Weights of a small transformer language model: 6489 steps.
MLP neurons of a small language model. Each row is named by its layer, matrix (up: input weights; down: output weights) and neuron, and shows model dimensions 0-159. Each number is 500 + 50 x the weight over its row's rms, rounded and kept within 0 to 999. Numbers have three digits each.
Before each neuron's rows, "fires on" lists the tokens most often at its 100 highest values on Wikipedia text that the model never trained on.

fires on: "6", "3", " Mc", " Base", "2012"
L3.up54:524577430591510443555484492525502409548493530495596483519458590430514457470501579537520493444392565586579505467530429493547517437550455564596467557510602475499440489442501466464496443567425561541528530457518492536452536583469443480458433530410471432479450553569550496507512441513609462543518493433540537517591524537561436441446539447526519469488576562601452437560541544528518478483536523530455473513488578508495546461510541492486404486592394508492500529500461611547433484537490491
L3.down54:439438454569483560520535566555525519517502547402630476459526484494512533470458424524532568578453510559466541556495605483566502400538541611497441519522488492456554510461461468561592473514596487585433494470518407510490601571568521509451508432444504479472436448433515524525435598543564495506465546449477485450508520508467554477561504452554548481525513545581503447551587512519605455494521449657522453501465510526601507583532559514516497561485485451523454466472462545483488422547525542

fires on: "ens", " country", "ts", "ward", "ues"
L3.up19:443465441572518505512519506585456475498426462589604470452457444490450565514502545545482507575465606583538476534507436439537546524449443375525513526522554525545498522548532547437501534553549579424452470472562564520455491529534481448490469441485474564517431562538458481456544555514446464520499457439438625497496390519477457490536489537602489559571449495464511380461499454540464611483456453501481548577509435527541488516478499515413536432561446512515417459452497506419435456412455420
L3.down19:521520571459523504478446507434535482492552510434396503533505487515613470513541545505424509439456445442492440486519557528557478505501558595463430477556435474558556538497501508500473448560452431586501547440399471480551446453452474500533571549485511487495513452506569574610445475509344518451527646585614417526465587486552496552442534461491548466473551476515490597493480505449533489473498538515445491472474518428453459517551562530620409531494531488473531486539498520598565549522495571

fires on: "\n\n", " name", " Goals", " code", " between"
L3.up498:466475532556548659534424491444507382485436481527489502506476501429538434531525474462552533541496432526554476463513489483444489552459537553537467497563475401454519440580505571455533509522442587513548456482547486470515495459484487401523498503539475488417519474541434582459525522569612508518481455497485587490432531538539534389591507482481392425559558453536498442551519492506411548467512475556547458493649465547488459524569475516489526568448603489515452412532466465429430543564521448
L3.down498:414484472517546496554469462508502559593455519546452446542492444441548442531527511510590526533502551529462517535553582369480490493426573533499523534440540465505530508546495483490473507487502517454484459533554411408488492536462520551432538493509481388570414426410604562440592495589481530540608515538475548457444465407528500476576499552392422592553493433481498486604507514515521565446519471515542485489524522481475484443545536507591600522462544554537486371486504457424482546441518510

fires on: "dale", "erson", "a", "ff", "son", "kins"
L7.up567:530584373506561481513462482497553427479473467481489420482437571526484545561489496556480502442533512534455545416470579521460529523360529429500475462435487612558488493537502556460406473498495466483476442437495438517485454479614533397478413566552421522471523509527477589546496543498449522491428491507471580618515570450527441527460531519455507544526551407536496398509523446503436494537513520514453446460519376552498518440463450487468526498575547528564367411505520534520451491557532503
L7.down567:526482558544504607550478564517446538537523564552543421496479490608440387526474462448490439479469449457599479448518415497614530457546507463510556418498487498474563581461497458479540422534573460525390480577544481584421439468505485468401462520529580563457542487465410513522478530581499487484531449458529513461517448560546526553486491452508529469412543502580546481456508522512524460615457539567423507500503596444583509461431574490561450462485485489586533508451556444557509437488544452

fires on: " such", "-", " It", "/", " Gri"
L7.up442:530522498497386493469438549488439476505489517510544494521517477588562565498374443475542473444465413421480497353567455561482565574528435457471509517456531588522452552508487556574511466583537433551507430582569594479496485500531413617531522505492504609486530408454534496458407453514565548497528515440492512534518492572473470535520481609521531560441465441435546497547482458528495540472420529531535493470478585468450413493546543499518463401439488486466473545533536558420477575454472513
L7.down442:445504504543562470530530506618524425564474516536468367517503509538404525483555450553440524554502482543558494569516568416484458556540494444445532565421475487522418536540461467434464523434459519432523453498424421549511530453525541556532579520453602423514468581527509570564480539461577475494555435503464521476580525510485513589416621470470501450524516553506478527456461500460476385502599555564476569568509523514460506567529528479554484546524484525553443582520415522369515514520450492

fires on: "–", " World", "-", "  "
L7.up421:473529456488460449504472548496539469506474525463530466468497553502508434470484561433538410371442480390416525435515540491472493514489496532526490538433450484546334568494537474542451463467523443527441481464474457612492552613532476449469524532524557483502529568521447471506493497470520405505433504449438516473503401569436471486526473432551483497508436522482498356529490463592485394514472444545543501477552371505587444542446565507471578521471474482431470463520543481525382527549558579
L7.down421:416514428579499523518531522557473540467501496483446421507466476477434426399489524496479571541522538551420469505470622500545562436505455500433576502556410430525672479551556436547585416494510559522574468471497499585616464446502496521508419416426502557584537447427524486598498482502489587530469461449486501557508469479574539555448480579509534540458591458542587476503538505480553516511520556500481545543480477520511479564460481487537541468589487419543520403531465528470514457561500505

fires on: "$", " which", " there", " There", " In"
L3.up538:462568522451470493573417538456508472540487533479512629546497445551492580549525475493502448493479555528498507520465438533615407533423537443475424473477496553490438501482475456501536533452505548530490483531470547564552529513502498452472484508504553605494603436529562546519442352556523519504522548573493496550570454498491514535556435411486443373395483534475501492475441534505485466508467482379536591547487446525518406527505518476507378514486474514402570544513560377460559532477575553
L3.down538:519494456477449555486492490463511505517500526468471653525500558509358531502513513520475471484517566518547459503451405442520453433510540431582425523445499530438526551465457508510447512449516542515491429614528489513479406526451537457458379527574554483558615567548499553568432498545579561597566474534541519600497389519481560505489458466464465419500521504470494439487559440532577507549503525531424616527473528459463501490468579430500481550534415421520542522407531535475487500578508523

fires on: " Si", " mor", " Abb", " treat", " commun", "erv"
L2.up63:428470512410474569599533458488557456418522496519547499439497558498439555525473517543539542494445488416495541499546481496477519504423523463561516482528424536443549526561651533492459551579495482538521531506422630547524483445578556487499390461540478432491542536530458568507637530489524575545543440524477387523535537490457534462464507522547517520504433491563436494527525487468484583471529487446462583506585496556609615500432541447456468407524482475530573406501491501480519522586456525
L2.down63:414479488487469525526626441589520529518539545469483523466491535411435436540490506471424525607442547438491500571482429481563570488410472459519557526497437508382546577493529490487491497541461546560467545466477582515489526499596530524491432467498520457522433403522460530519537540530514564612478536467437428483584515531446496507473524395548535483402383509580545623485507462532566569501484544494484497511546518506493508496485509486393456487529457460572476371430521476463484537598466547

fires on: "l", "ive", "ent", "ly", "il", "ay"
L7.up239:513516450488512585507523485539380438502447544513520447529485446445525490492419471527517531493503460431525453458603472552521589562487529471503471472471445522447378469511468555513442532483490520548591547491452485554449477496445496609466393541476444570521495497457392493536484431466434462483472467564509470588479564483501469532499543369513628517468514502579468458576536538567516445478590478587487519493431430574524557482471565578474481501497560504566467418421537572533373518480435519
L7.down239:549555501454480551505437508571489551534538464520473556517537465485428430584586437479481515493498614476528532469523504541538502515474511451416483426451456557510440522563550388486478480539518561414438595565510425477525517480548470551562520454531520509451463501542494457559512544528474589494629491623528612489485483593569483592515490567408434564506573518439524501492490514496573473480479578424532504557578381556491527518551530574481488482548403532497479516548522532534503503534404405

fires on: " by", " Cy", " Cur", " positions", " code", " Source"
L5.up153:570463497500506578445512433460502458547491511533625480487455540418471480532536519504479542454439451521534547397586473452473489507462511427441483517483584497490408410609528524578509535554542475501449449457510427540574624509503483439572496512527503480520440530586460479505446482462503423454464534509545500564483520520464560514511610545485430375499467531498528482415499555472519412470540507448536528463496580498587463512575495507532558543455515440556518551501481477536598463361541636
L5.down153:503544487518568468497431451546508528505445488665632491586551552377465490453570460498524446513488475460494449457523503498510457465518480563428453502494615525515458513563502399471573559498492476475475475478556526495577505537521412511509443504453478426438441462545589529481476499523465521546520560462575489407524539539462526534505579501525457492576500349427525479484477464521521477546499491476528616551460521441459407478588524491537505571562468406439565541485516589616495510480482515

fires on: " Per", " post", " contain", "tain", " ele", "grad"
L2.up141:486458504449470488470500398526462378519522451453519433449471461473471454518446530517557476465455462549455503436595518530551472538503383417477541441530445479458488565492475488496564445528612461539547524472552517428451517429476565557516456483506433527552472574458557461563436436446569485543576529540527469532510509444507482568511551592564404568512592535516540528539593527526426461524483505511487504482615534501441506375532428555486459538561419552471428421496549536571526470491407429
L2.down141:486518508450470503474551393617493519531496462520466440551460507497470434460507472517528491459532494566460383387577508570609532512460443440353528446467448462496509523532561499597572445518526473491431481547587474449470522407464523555424465434505379504495462567492454513611445452515473484529549491504493523455471487441524460558485508495611443543568505520578503562453491483466468441460541529466434448494521548534495502437555437580551470473561432570452483420485539465457552468466431421

fires on: "ia", " London", " Germany", "6", "land", "38"
L2.up622:510565567523537526460533524514455506481553534477486504485420502483543563435555539491539518467513458454529545509503440445508593545527450518555493515501461538532470606587455491468585434594434531523494487487553448545425487576512474493496490440486522493476520580585522465530602526611508481545604478564479491610470476459574542534607455512411455451427574523547580498529502487460568523465512443483515466490526594458565529423459568634513451500491401483552446499495599492461469528408619466
L2.down622:458454477512498521488515529557562503495525479539536451487571513499503379519490521438455529476449587464483497523467605514497438463440544452446495500498457508511569379452538530509490521405499499487434494466458595503581497462487574571548465448558524493515539450492467496512426464424476528495411541398543442334498478528429479496450563430550595486502505446458482479502474556545423492490428537483538481457418391491437499506567401394474450582532557477453504495456395498560454515546405571

fires on: " tra", " well", " sq", " ele", " cru", " impr"
L3.up318:556475591425488490485508436435490492466578505381500484417512529491496467462435525488514480434455480526466537506512472460534502477493523514547559509530521554459412515537445489493419433545529455414514515559499557518505482369467622476416450535473492491536532602483593590488478433435579516476538545412545525420521559587493456460534506580562506596499582556540485583495528534536488493489539518509512549555471501513568543517460475456471470541578518456340513534517598621480474513571556564
L3.down318:554464577431475433478473393435533447387439576448493492439445588548489459479492488519553586501448498440482575512506457473480520544442458559534472512438496518380468546479461469536530473586517498402522505469477508510545517424474479518494459531468506528482469560477516538591460436471577575410506508449564528406544590531496400492556461449520493429498538455555487562468583443592424453548452549556428615519451506591546498508483470487468592498517507503427536545518540549378445505474521506

fires on: " Bronze", " ext", " Squadron", " Ext", " Brigade", " Team"
L2.up501:548491556392491469571572553513512519503627466566520579536511468498527439429545442386468526492497569541533529515465476413568586605509450456468478586521578545549529417406556524435481462496462502492534463524549555425489458525491484451461488493480516446445519526490563491508533463439592474492559532537512484498462535532435450459490426459518412491420482438535420403594483498524483466515520462436520572545487472455602581445378524429556491586567456553429559512446487485486518488523539547
L2.down501:504449512469641557525458584486568496462555474552555511541574471465509421356468620480430583479497514548514489523460503495516611517551519533465532559514485504541514429470513502438479414517473509489465475477590505433528486555473542456550449491490467489464471518394491420476510491441616542434488485522503406556508469487446477464461462533529420407501509469590476522465453523435493466533507431435511615592435493392543576485496584421492542510562515494502519504500382480424472468445473529